Part of a small language model's weights: learned positions.
MLP neurons of a small language model. Each row is named by its layer, matrix (up: input weights) and neuron, and shows model dimensions 16-79. Each number is 200 + 20 x the weight over its row's rms, rounded and kept within 0 to 999.
After each neuron's rows, "fires on" lists the tokens most often at its 100 highest values on Wikipedia text that the model never trained on.

L4.up437,209,177,202,205,191,217,191,192,200,196,192,234,203,206,219,211,221,212,170,165,220,181,182,208,209,176,205,219,193,196,187,245,209,147,168,237,222,202,184,169,139,198,173,201,216,199,199,237,189,233,246,170,204,188,229,210,196,196,239,213,244,203,211,213
fires on: " ne", " Ne", " Le", " Lab", " were", " Cor"

L3.up654,194,160,201,219,218,179,158,196,180,208,174,199,176,225,221,212,222,179,185,225,229,223,209,190,181,196,222,158,221,207,187,165,226,202,206,185,209,203,207,202,210,238,201,207,174,177,170,203,179,173,209,189,190,206,196,223,210,201,191,226,201,189,200,195
fires on: " /", "^{", "ouse", "orn", "ime", "ber"

L4.up623,194,226,201,198,185,212,203,238,224,163,236,199,214,211,209,157,212,184,239,197,233,169,168,212,200,222,198,213,216,225,199,111,221,183,204,200,215,180,182,226,214,185,167,238,224,184,189,190,174,211,188,206,192,195,184,189,201,187,218,205,215,192,168,186
fires on: " D", " T"

L2.up125,204,192,226,176,200,202,196,226,165,216,211,246,203,192,137,166,220,201,191,219,212,186,174,178,210,238,221,208,180,207,158,194,186,214,187,182,227,209,206,188,180,141,204,190,198,208,174,197,219,224,203,169,201,201,204,178,200,159,200,189,187,209,198,228
fires on: "ch", "ement", "em", "ver", "V", "chn"

L2.up693,197,245,195,191,230,213,224,182,205,189,208,205,240,237,231,188,207,191,187,230,211,229,196,175,196,212,193,203,210,193,206,197,222,166,168,189,204,166,205,184,211,201,165,177,215,202,228,184,212,190,198,194,184,184,188,165,210,183,204,193,224,184,206,242
fires on: "io", " de", "u", "ie"

L3.up886,201,171,189,190,181,213,189,186,207,206,214,172,193,200,155,202,200,205,220,234,180,196,182,222,194,216,178,233,185,245,213,211,192,184,183,191,240,218,213,220,170,183,186,193,197,195,201,206,202,179,209,199,188,197,209,201,203,193,211,155,201,218,191,206
fires on: "f", " F", "b"

L2.up415,202,172,201,208,229,224,197,236,178,194,202,230,240,186,198,183,195,202,184,197,195,175,164,235,156,178,242,184,210,203,204,194,208,231,199,206,225,166,217,181,220,233,188,198,206,195,218,197,193,176,185,175,172,210,199,193,184,199,180,162,199,215,172,196
fires on: " of", "ord", "iv", "qu"

L4.up668,191,221,188,206,214,198,164,207,180,199,199,173,205,236,215,190,193,184,172,171,222,198,178,191,181,223,182,214,185,213,239,182,207,198,199,208,227,209,215,194,164,212,217,205,164,166,213,191,195,169,187,192,242,194,204,203,236,198,200,202,210,204,180,222
fires on: "ar", " Car", " M", " Comp"

L7.up302,181,192,218,198,243,189,201,216,177,184,241,188,192,196,193,184,187,197,233,219,144,214,202,233,197,217,192,195,214,236,192,217,202,175,175,169,207,209,213,176,200,229,174,193,152,210,201,205,191,197,200,222,191,223,210,215,178,184,203,176,171,170,193,221
fires on: " ", " O", "1", "9", "2"

L3.up101,176,218,200,217,156,208,198,211,212,166,180,172,182,207,201,209,204,194,156,224,217,190,200,203,182,206,199,187,196,188,194,215,209,155,232,193,207,193,223,199,207,218,204,191,193,196,178,202,200,148,232,202,212,199,216,191,200,156,190,197,189,240,241,218
fires on: "l", " Cl", " st"

L3.up32,219,202,186,193,204,205,206,201,195,177,225,257,212,216,224,169,206,222,208,187,233,155,194,195,182,213,212,183,196,263,180,179,189,200,207,187,192,215,205,225,188,223,205,212,182,211,218,191,184,182,153,205,199,186,216,197,204,204,193,169,212,168,212,160
fires on: "a", "ai", " a", "i", " Japan"

L3.up86,197,156,205,243,204,181,218,219,213,214,197,201,191,230,223,157,163,225,213,197,228,181,162,182,173,195,204,168,178,201,184,167,192,200,194,219,207,170,194,174,214,204,207,208,193,185,223,190,190,186,191,213,186,196,218,212,201,188,223,189,197,190,211,184
fires on: "man", " Car", "ina", "oman"

L3.up377,212,217,188,187,209,216,180,219,203,157,181,209,209,208,218,222,171,206,239,232,181,207,192,201,206,192,199,137,232,234,232,202,224,206,203,209,228,201,219,218,174,175,196,215,217,192,216,227,169,198,199,183,246,194,206,167,192,231,208,214,205,203,190,175
fires on: ":", "s", "q", " •", "ulation", " as"

L3.up704,179,207,198,209,198,179,198,211,179,175,206,166,183,215,193,176,221,223,234,164,239,208,163,210,208,224,194,217,220,210,224,208,215,161,178,233,209,227,267,206,202,191,194,177,211,192,193,223,202,196,224,174,224,185,167,212,195,199,193,209,212,160,168,187
fires on: " U", " Al", " I", " ag", " Pre", " N"

L2.up496,186,193,206,201,185,179,251,192,157,198,207,199,217,252,183,210,231,211,199,182,202,171,191,197,190,201,217,188,199,154,212,202,157,233,185,179,216,241,214,195,196,189,195,215,250,187,235,208,178,195,171,217,207,183,192,187,199,195,197,155,171,197,185,229
fires on: "ure", "ice", "ery", "ion"

L3.up319,193,192,213,198,223,212,197,205,206,207,161,196,197,195,199,207,161,187,194,220,210,198,186,185,179,167,219,189,214,186,223,154,171,192,206,207,211,207,181,227,214,164,170,196,207,161,221,174,175,180,175,207,190,211,176,208,176,182,189,226,173,203,213,208
fires on: "ater", "con", "id", "ough", "ver"

L4.up481,196,192,183,175,170,186,203,198,220,185,201,182,201,210,191,159,220,215,180,219,236,188,179,173,212,231,202,200,174,172,216,218,209,158,191,203,200,190,187,213,229,196,165,170,193,188,173,255,199,211,183,191,201,203,200,205,186,188,227,197,217,177,181,196
fires on: " b", " ele", " c", " d", " g", " v"

L4.up856,199,193,185,220,194,234,168,199,195,205,199,219,193,209,212,197,209,202,205,231,215,181,229,174,182,192,170,163,190,206,188,197,194,159,163,208,175,182,185,199,189,200,212,190,204,199,215,213,119,217,220,196,211,167,189,175,199,230,225,201,170,204,171,202
fires on: " s", " S"

L4.up444,186,216,170,197,179,212,206,227,196,186,192,183,221,225,218,183,207,177,231,189,190,178,188,197,160,194,197,202,213,219,175,231,177,191,184,218,224,246,219,209,223,215,222,165,194,181,188,198,207,209,184,169,200,187,194,214,216,215,178,216,247,171,214,199
fires on: " U", " I"

L3.up712,245,180,219,195,167,167,204,189,225,179,209,221,227,212,196,203,168,179,186,157,222,208,190,208,178,223,215,223,199,209,169,234,181,225,210,218,191,208,215,172,174,182,177,211,197,193,181,221,218,215,184,179,151,220,194,179,220,216,172,193,196,231,186,185
fires on: "c", ":", "ast"

L2.up162,199,198,231,247,200,188,195,210,189,184,209,223,172,213,204,174,201,224,196,224,198,189,199,192,198,213,195,197,197,252,225,170,216,207,219,203,173,213,181,177,172,199,184,206,212,185,209,244,224,208,157,197,207,193,208,143,189,200,194,159,216,169,216,203
fires on: "i"

L2.up816,168,194,168,190,186,248,183,206,230,187,195,191,198,201,179,196,217,213,214,217,232,186,194,239,188,205,169,195,197,217,207,203,181,179,208,209,246,186,163,204,161,181,185,202,201,210,185,222,210,198,214,187,203,199,201,189,177,201,223,188,163,244,206,233
fires on: "b", "0", "th", "B"

L4.up558,209,197,199,181,195,202,211,201,208,203,229,234,205,222,188,201,201,153,220,188,205,192,152,194,184,218,217,200,183,183,177,209,218,183,180,199,211,203,188,186,192,193,203,201,204,187,206,226,191,208,197,188,183,177,207,208,157,203,167,198,208,230,230,196
fires on: " Gu", " gu", " Y", "ional", "az"

L2.up673,179,173,180,206,196,202,192,228,208,187,188,191,201,178,199,226,246,200,182,181,152,196,211,180,196,191,216,198,191,185,181,196,181,192,219,222,156,186,207,208,226,218,189,227,202,217,200,208,207,148,222,217,241,213,192,193,224,204,187,173,212,200,214,187
fires on: "\n\n", " ==\n", "==\n\n", " ==\n\n", "\n"

L7.up301,185,249,204,181,151,191,202,223,220,207,199,247,170,189,193,181,217,204,185,202,160,174,179,178,194,193,199,180,177,212,231,215,222,200,216,196,231,209,193,189,216,229,178,186,222,193,198,175,163,207,205,181,199,166,232,199,208,171,206,180,196,188,203,190
fires on: "a", "i", "r", "v", "gr"

L2.up730,202,183,208,177,190,211,197,226,191,200,196,195,220,227,203,228,173,151,226,188,217,187,182,183,188,215,213,231,171,199,195,234,197,225,244,185,172,171,202,225,214,204,201,202,173,245,224,205,167,197,207,239,208,208,206,216,197,200,150,173,239,196,217,171
fires on: " from", " of", " made", " at", " sign", "ion"

L3.up623,221,173,176,214,213,233,196,227,191,202,178,188,201,215,200,207,190,196,231,227,196,211,210,214,196,225,206,203,197,216,191,181,226,206,207,234,192,168,219,173,162,206,226,200,202,188,195,181,176,209,210,180,210,197,202,190,218,211,207,175,159,208,166,208
fires on: " m", "ren", " s", " km"

L3.up585,205,220,199,204,204,206,206,175,225,221,224,251,218,195,193,200,190,188,160,200,187,198,177,234,211,171,210,217,194,212,189,225,209,195,220,177,195,193,174,192,166,236,187,197,212,196,225,184,193,210,221,185,225,202,206,196,184,220,217,188,212,199,192,211
fires on: ":", " held", " Gu", "c", " At", " C"

L7.up114,221,191,189,153,240,161,201,187,191,203,165,206,221,204,223,236,194,194,184,227,206,227,200,204,191,204,206,187,207,193,177,227,230,180,208,248,233,199,209,204,208,206,221,179,209,179,214,196,219,213,227,206,179,200,171,188,212,215,212,209,213,208,193,187
fires on: "ens", "re", "ir", "s", "od", " New"

L7.up177,200,228,211,198,185,217,193,226,178,208,212,215,218,213,212,170,208,211,190,151,246,221,193,217,172,215,206,235,172,161,229,171,216,171,189,206,241,194,192,225,198,196,190,224,216,173,182,199,177,190,199,184,187,212,189,219,208,168,220,214,190,208,209,193
fires on: "ot", "ell", "ield", "oad", "ann", "ain"

L2.up742,174,158,181,205,176,195,184,231,200,205,184,206,204,206,175,233,214,206,219,168,194,198,181,199,197,201,207,222,196,213,192,186,213,192,196,215,205,174,233,206,186,249,170,233,189,205,185,218,170,195,187,203,199,220,195,187,199,180,215,186,216,180,169,183
fires on: "\n\n", " ==\n", " ==\n\n", " ===\n", "==\n\n", " election"

L2.up711,186,234,190,192,206,204,194,163,191,191,182,220,153,225,224,209,195,195,186,203,197,184,218,179,184,207,180,206,180,199,197,217,193,208,213,225,190,188,241,206,236,168,173,201,185,203,180,184,216,210,230,188,192,214,185,220,179,182,202,234,206,218,208,238
fires on: "ro", "E", "ross"

L2.up16,198,215,176,223,163,197,226,184,178,198,231,201,250,210,204,199,210,213,185,223,187,178,203,196,203,223,169,202,187,172,219,195,217,238,173,223,187,231,185,207,237,189,238,181,225,193,232,200,181,187,176,205,163,192,208,179,170,211,180,160,194,182,230,227
fires on: "ice", "ery", "ise", "ation", "ure"

L2.up589,218,193,225,209,191,184,226,185,218,206,184,201,176,193,176,213,217,195,186,177,208,207,175,191,214,237,191,183,216,244,171,233,226,157,235,205,193,182,203,183,233,212,198,177,205,176,218,201,217,196,228,193,195,182,219,170,216,158,216,192,209,254,209,217
fires on: ":", "r", " |", "el", "l"

L7.up561,237,209,237,178,240,168,205,160,184,194,178,205,190,232,227,172,186,191,237,204,217,213,178,226,151,196,222,215,228,216,210,209,200,204,189,196,213,221,189,182,197,220,169,187,180,183,206,225,188,172,193,212,156,181,208,170,207,185,227,194,206,169,190,174
fires on: "od", "ub", "ob", "omb", " ab", "amb"

L7.up487,184,227,205,224,203,152,156,208,198,209,182,218,176,179,188,172,233,164,192,220,247,221,158,164,194,227,183,213,223,189,198,200,217,240,198,200,192,243,188,190,205,193,157,162,222,230,199,200,156,200,187,185,190,182,198,190,191,189,161,217,189,232,190,185
fires on: "od", "ool", "0", "ab", "uch", "M"

L2.up480,189,188,222,173,177,175,225,191,183,179,206,232,230,201,185,201,189,211,193,211,219,191,159,205,192,147,247,217,209,170,219,204,194,203,202,187,209,215,207,192,210,206,213,187,201,221,233,203,178,211,211,178,170,143,188,189,199,184,230,200,174,183,181,167
fires on: "ities", "ctions", "ents", "ices", "ations", "ility"

L7.up191,192,198,164,204,184,231,218,194,195,210,210,221,200,187,211,224,223,200,194,226,198,206,213,242,218,219,208,187,223,186,208,232,203,178,208,212,188,191,218,177,216,199,213,206,193,174,188,211,199,187,236,209,223,192,221,188,225,175,247,200,213,187,185,159
fires on: "–", " since", "-"

L4.up757,200,241,218,194,171,213,210,191,193,202,185,207,215,190,187,184,197,200,204,213,206,198,165,229,221,244,209,184,224,197,237,244,166,218,226,201,227,193,200,212,200,163,191,185,208,154,239,210,190,197,198,236,226,202,157,204,234,170,184,221,225,196,191,181
fires on: " per", " r", " bec", " imp"

L2.up532,234,216,204,225,193,196,202,226,195,187,218,193,212,203,170,192,210,184,221,234,212,213,191,245,212,230,227,200,206,191,206,184,203,247,186,200,178,172,225,217,221,214,227,204,205,183,214,197,189,201,184,195,178,181,195,174,183,168,167,199,230,198,174,186
fires on: "ion", "ities", ".\n", "he"

L2.up163,191,204,195,208,196,197,179,256,218,179,227,162,170,220,157,196,199,205,183,192,206,199,178,207,219,214,181,183,188,187,159,186,177,181,241,225,229,203,199,221,185,202,198,210,233,189,188,185,188,206,212,225,204,159,185,173,200,204,194,192,203,194,195,250
fires on: " \"", ".\n", ".\n\n", " |\n", "["

L3.up468,210,187,198,177,194,165,187,172,204,193,205,199,220,212,172,208,236,188,195,229,225,193,194,209,209,179,211,199,189,199,191,212,217,179,211,229,219,191,204,187,196,216,205,214,226,169,220,234,223,186,224,178,191,194,222,173,195,163,195,223,189,237,205,231
fires on: "urn", "e", "one", "te", "l", "?"

L7.up892,191,198,211,188,203,189,192,235,233,212,229,227,189,213,219,185,218,155,161,222,212,210,195,182,176,165,178,205,188,195,162,187,180,178,230,225,185,192,181,206,178,176,184,197,214,199,190,182,196,180,206,246,213,181,170,202,200,217,206,206,224,206,182,206
fires on: "===", "\n\n", " |\n", " (", "\n", " \""

L2.up771,212,193,215,187,193,212,155,202,198,183,213,223,190,208,165,198,224,181,193,232,180,219,188,238,185,212,194,202,221,229,202,207,182,198,213,198,239,213,206,192,167,188,186,204,188,201,210,219,175,205,228,194,223,211,237,183,184,180,209,201,186,225,195,220
fires on: "b", "ag"

L3.up423,212,218,213,215,199,242,178,226,226,180,214,211,187,214,195,192,219,158,214,209,227,197,181,205,198,225,218,175,207,202,172,220,186,155,186,175,204,175,170,189,204,182,219,201,187,156,213,196,159,235,207,248,204,195,207,213,183,235,209,210,190,214,199,208
fires on: " r", "ru", " tr", " Gu", " ex", " gu"

L7.up11,238,209,182,237,181,203,196,192,171,180,236,227,230,217,217,193,172,194,151,235,187,181,204,183,217,173,186,194,198,194,186,177,165,210,219,216,211,196,213,188,228,195,188,241,195,208,205,213,181,194,207,237,187,196,166,202,183,201,199,192,189,254,217,233
fires on: "w", "c", "ec", "over", " |\n"

L3.up768,208,199,193,183,206,229,198,203,221,203,173,167,178,236,188,189,167,202,212,169,201,205,189,176,196,198,200,200,176,213,170,175,195,215,208,176,179,200,220,205,203,211,191,197,203,191,225,198,199,169,245,211,227,192,222,168,194,187,232,228,201,219,218,204
fires on: " M", " Bro", " U"

L2.up786,202,171,179,187,205,156,179,178,201,196,212,200,231,157,226,197,209,207,172,212,211,194,175,195,184,245,202,193,180,201,213,242,156,229,201,187,188,201,248,210,242,163,187,206,185,215,201,194,188,188,205,212,214,199,191,225,204,198,195,189,192,181,215,194
fires on: " The", "per", " This"

L3.up47,217,155,197,200,198,175,192,224,208,215,198,207,235,187,212,226,184,190,210,171,223,177,186,193,199,222,177,210,196,233,194,178,182,179,216,203,182,187,204,237,171,193,162,236,191,177,181,168,186,219,231,186,213,166,228,200,207,191,203,184,209,175,187,203
fires on: " cont", "t", " University"

L4.up859,233,200,188,206,191,191,184,177,195,237,222,210,227,198,232,201,184,202,192,226,147,184,169,175,184,237,193,204,200,225,202,225,169,212,242,212,204,207,235,180,205,200,214,187,199,219,246,195,196,196,183,216,209,189,207,188,216,206,171,207,210,217,217,228
fires on: " in", "-", " P", " the", " km", " The"

L3.up218,202,202,216,209,184,198,184,202,175,183,199,223,229,167,223,185,228,190,194,193,194,202,216,220,180,217,188,210,169,189,224,187,168,227,197,180,175,231,212,236,214,139,180,164,218,195,234,194,208,172,215,200,188,193,179,229,187,210,219,177,219,176,210,165
fires on: " for", " one", " back", " out", "per", " per"

L3.up645,227,198,202,218,193,178,187,197,204,166,211,198,201,173,204,235,204,209,219,261,207,182,183,208,210,230,192,209,177,204,237,140,212,177,185,198,177,200,203,229,200,188,205,232,210,178,200,201,163,218,202,190,187,154,202,198,210,165,220,181,202,163,214,219
fires on: " d", " R", " it", " D", " same", "D"

L7.up565,231,208,202,190,167,220,216,200,236,230,208,221,230,245,177,201,178,206,204,195,217,194,204,184,184,219,234,203,188,183,184,213,222,213,219,205,171,233,201,219,210,193,180,207,174,159,192,193,192,209,191,190,147,202,181,218,178,237,172,199,195,208,178,227
fires on: " C", ":", "ant", ".", "ent", "C"

L3.up470,228,210,232,188,198,205,212,205,202,207,195,188,207,171,190,197,224,198,239,199,201,204,187,207,207,203,215,206,196,165,245,221,199,182,208,192,206,212,150,214,218,198,199,188,203,234,225,187,158,198,240,178,224,166,217,202,175,234,223,206,184,215,232,171
fires on: "ations", "ents", "istory", "iving"

L2.up822,199,179,196,194,209,217,179,170,214,161,218,178,178,228,144,211,200,206,223,223,214,186,209,184,175,178,216,203,187,230,200,173,205,230,200,186,200,200,228,216,201,208,190,166,198,146,223,197,205,173,211,181,201,203,208,226,202,197,199,204,207,211,195,178
fires on: "M", " B", "L", " V", " M", "C"

L4.up206,199,208,240,173,224,190,217,208,203,208,179,202,207,196,184,198,192,195,222,225,201,188,180,242,159,199,218,216,208,198,218,198,169,179,200,212,215,204,185,213,173,207,161,171,200,216,204,202,173,150,185,224,186,194,195,204,214,204,175,207,224,210,207,172
fires on: "od", " up", " Ab"

L2.up430,250,200,190,186,166,200,205,182,190,196,218,203,198,198,181,207,182,179,221,165,243,193,180,213,206,220,215,197,216,211,208,224,227,175,179,210,234,198,202,179,177,202,155,207,222,229,187,203,185,208,196,190,252,195,216,169,183,199,229,179,200,226,224,225
fires on: "ch", "ab", " o", " ad", "ional", ".\n\n"

L4.up787,254,198,172,210,198,228,192,198,236,183,204,200,158,164,195,224,212,217,183,219,237,187,196,201,171,177,213,213,199,201,208,192,215,185,197,164,223,210,181,202,186,186,151,178,206,197,198,206,190,150,185,207,223,203,204,174,180,204,230,194,203,206,200,185
fires on: "age", "ch", "aged"

L4.up711,194,182,174,173,228,215,197,191,215,222,136,202,204,221,193,202,184,161,193,200,213,204,204,195,205,200,196,191,196,204,220,222,189,213,209,189,232,167,182,201,197,220,189,201,207,232,189,175,218,161,215,204,200,206,198,203,172,158,206,194,183,224,208,191
fires on: "very", "ph", "uch", " n"

L7.up719,245,201,166,185,227,192,236,239,180,240,172,211,201,209,236,193,223,182,208,222,191,187,211,179,206,177,222,185,219,187,206,219,176,222,196,193,189,196,209,206,193,185,209,238,197,195,240,202,189,209,202,191,180,192,177,200,206,210,193,216,209,203,220,219
fires on: "In", " l", ".", ".\n", "hen", " In"

L2.up223,226,216,196,164,222,198,181,209,177,212,202,244,214,228,201,215,159,198,225,222,183,193,188,209,216,222,195,208,231,218,198,189,165,156,225,197,212,185,229,236,182,200,185,221,185,191,211,146,158,194,250,170,179,171,187,158,174,197,181,210,167,199,165,206
fires on: " University", "cc", " var", "v", "ren", "con"

L4.up18,197,179,211,216,214,203,194,168,171,187,205,238,225,183,209,226,201,227,169,205,238,171,186,210,215,211,218,206,213,218,206,177,195,159,206,215,203,218,192,213,199,212,181,228,197,171,186,200,205,186,191,181,209,177,208,192,193,233,230,200,226,182,180,159
fires on: ")", "ward", "),", " University", "oman", " by"

L4.up198,194,201,210,230,150,157,198,213,170,176,189,187,187,228,203,199,196,208,236,179,205,182,205,203,202,192,213,225,182,197,199,161,206,167,220,175,165,202,220,236,201,199,163,150,196,232,210,238,209,237,197,207,238,200,187,214,192,188,184,205,204,187,207,178
fires on: " U", "ter", " pre", " Pre", "re"

L3.up578,180,195,166,187,227,176,156,214,195,204,228,193,197,210,235,211,178,166,204,212,203,190,192,206,205,186,206,176,218,221,232,197,239,168,198,203,223,195,180,213,182,208,179,205,184,199,188,218,186,184,219,191,243,213,196,188,231,226,221,224,182,196,205,208
fires on: " •", "q", "lev", "ime", "ales", "ouse"

L4.up871,186,183,207,212,203,223,191,165,187,209,176,210,220,195,190,201,192,195,199,217,188,197,225,213,190,163,179,204,221,215,193,215,169,214,202,192,219,181,237,193,171,235,196,182,211,203,209,233,241,185,203,178,211,229,177,235,210,202,180,190,214,191,213,176
fires on: "ir", " w", "ron", "ra", " pl", " sc"

L7.up174,175,202,214,228,182,191,236,216,179,201,173,165,174,211,186,207,199,206,196,191,209,164,193,208,195,225,192,198,218,182,182,196,231,191,164,193,212,210,221,215,234,219,199,174,203,183,170,235,185,214,202,180,216,192,165,205,186,200,183,201,206,177,168,189
fires on: " E", " n", " ele"

L3.up871,199,213,206,181,212,228,202,208,204,203,222,201,241,225,182,193,153,165,210,215,190,190,198,204,151,234,184,232,194,195,167,205,235,180,206,196,174,161,194,214,222,183,187,173,203,211,227,170,191,192,195,203,184,214,187,178,204,217,180,193,218,181,231,197
fires on: "nt", " de", " •", " a", " =\n\n", "u"

L4.up30,204,181,199,184,165,226,168,227,194,181,206,193,234,189,208,199,173,180,186,194,179,178,215,197,183,235,230,220,215,161,200,211,203,218,192,210,211,233,218,248,229,207,197,192,178,246,200,194,187,172,189,207,188,212,188,201,218,239,170,179,172,188,213,180
fires on: " at", " on"

L2.up407,191,205,218,194,186,209,201,215,214,156,178,163,252,189,223,208,189,184,155,159,214,192,189,160,181,228,197,188,184,190,230,197,169,196,182,206,228,214,231,183,193,190,211,175,215,164,201,218,156,166,211,209,203,210,198,189,219,178,201,187,223,232,200,204
fires on: "ar", "or", " Car", " Cor"

L7.up849,208,193,194,222,202,168,174,213,201,216,218,183,191,186,198,188,195,169,193,220,142,202,208,240,208,171,184,193,220,219,198,200,197,219,174,165,194,198,214,202,191,244,224,215,178,207,220,216,189,175,230,210,192,185,189,207,172,206,190,187,220,216,205,198
fires on: "9", "1", "iv", "7", "l", " San"

L2.up94,194,213,196,185,180,217,218,224,187,176,188,194,209,219,165,197,206,195,205,172,252,196,178,186,215,234,184,196,187,187,179,209,195,187,213,160,209,209,218,213,215,237,223,185,211,187,213,220,198,227,207,186,220,209,214,192,214,162,168,219,208,190,206,194
fires on: " E", " e", " ar", " Pr", "r", " Ar"

L7.up217,174,188,178,205,203,203,229,218,206,173,182,213,167,207,197,201,249,191,190,196,201,197,201,218,217,222,199,216,214,214,198,209,199,211,205,228,186,194,188,156,215,198,185,215,221,178,216,198,198,174,200,195,217,206,218,162,189,194,216,158,200,210,213,173
fires on: " ", "-"

L2.up9,222,209,187,185,227,227,216,190,198,211,230,193,208,203,201,191,190,146,200,193,237,176,201,147,198,209,225,193,223,182,204,251,204,182,198,178,187,178,204,197,212,190,188,157,214,179,200,209,219,180,207,207,191,239,203,181,180,212,187,179,205,190,201,214
fires on: "et", "az"

L3.up15,200,198,189,207,196,200,199,199,208,174,196,175,225,165,225,205,203,210,196,202,175,173,175,183,204,240,228,231,215,181,199,196,215,214,206,231,205,195,206,216,188,198,207,190,183,217,208,209,164,179,190,216,234,208,209,245,215,217,197,158,176,178,195,210
fires on: " at"

L3.up323,201,164,183,179,196,221,219,193,193,209,229,228,219,223,242,227,201,225,154,199,219,199,176,223,206,190,217,186,163,177,221,209,194,170,237,185,187,167,197,173,207,199,174,236,180,182,212,220,138,198,220,188,206,221,205,226,200,190,199,203,199,201,208,178
fires on: "art", " j", " g", " ele", " app", "ater"

L4.up742,203,206,200,199,192,213,178,185,195,177,249,245,223,186,242,208,179,224,191,220,199,176,199,195,193,184,217,173,195,201,201,220,192,208,222,204,178,198,191,204,189,193,185,200,204,214,222,212,222,198,212,216,212,208,192,194,171,205,219,145,216,204,214,227
fires on: "c", " C", " ad", " e", "ec"

L4.up316,195,201,186,193,178,192,205,196,181,197,188,182,178,212,201,205,237,205,207,227,225,211,181,228,224,200,211,176,181,226,183,179,203,212,189,210,204,199,184,227,231,204,184,192,211,207,184,179,181,217,213,216,206,194,190,203,198,232,219,161,176,190,225,223
fires on: " who", "ife", "wo", " child", "other", "oung"

L2.up815,183,229,221,202,169,183,198,187,211,158,192,218,178,221,196,183,223,180,173,166,218,179,206,185,195,208,223,198,225,203,243,215,201,211,194,190,252,217,205,199,223,200,200,158,222,195,218,200,217,187,184,217,200,184,180,214,177,195,207,197,227,170,196,217
fires on: "r", "af"

L3.up725,177,213,204,236,181,201,164,219,205,213,191,199,248,180,192,220,198,204,197,207,229,201,203,212,183,196,230,190,205,169,176,180,196,199,197,215,236,188,222,215,214,182,191,197,210,239,216,163,172,167,211,209,169,217,195,203,231,220,185,156,198,225,193,189
fires on: " by", " at", " of"

L3.up822,185,163,212,142,189,250,214,201,212,214,181,252,211,187,180,228,206,212,203,197,208,208,191,228,204,200,184,190,219,240,242,234,207,209,186,230,194,208,222,224,212,210,188,215,188,162,137,185,225,168,173,198,210,183,192,194,204,187,225,196,193,232,194,172
fires on: "-", " imp", " with", " inv", "ic", "omen"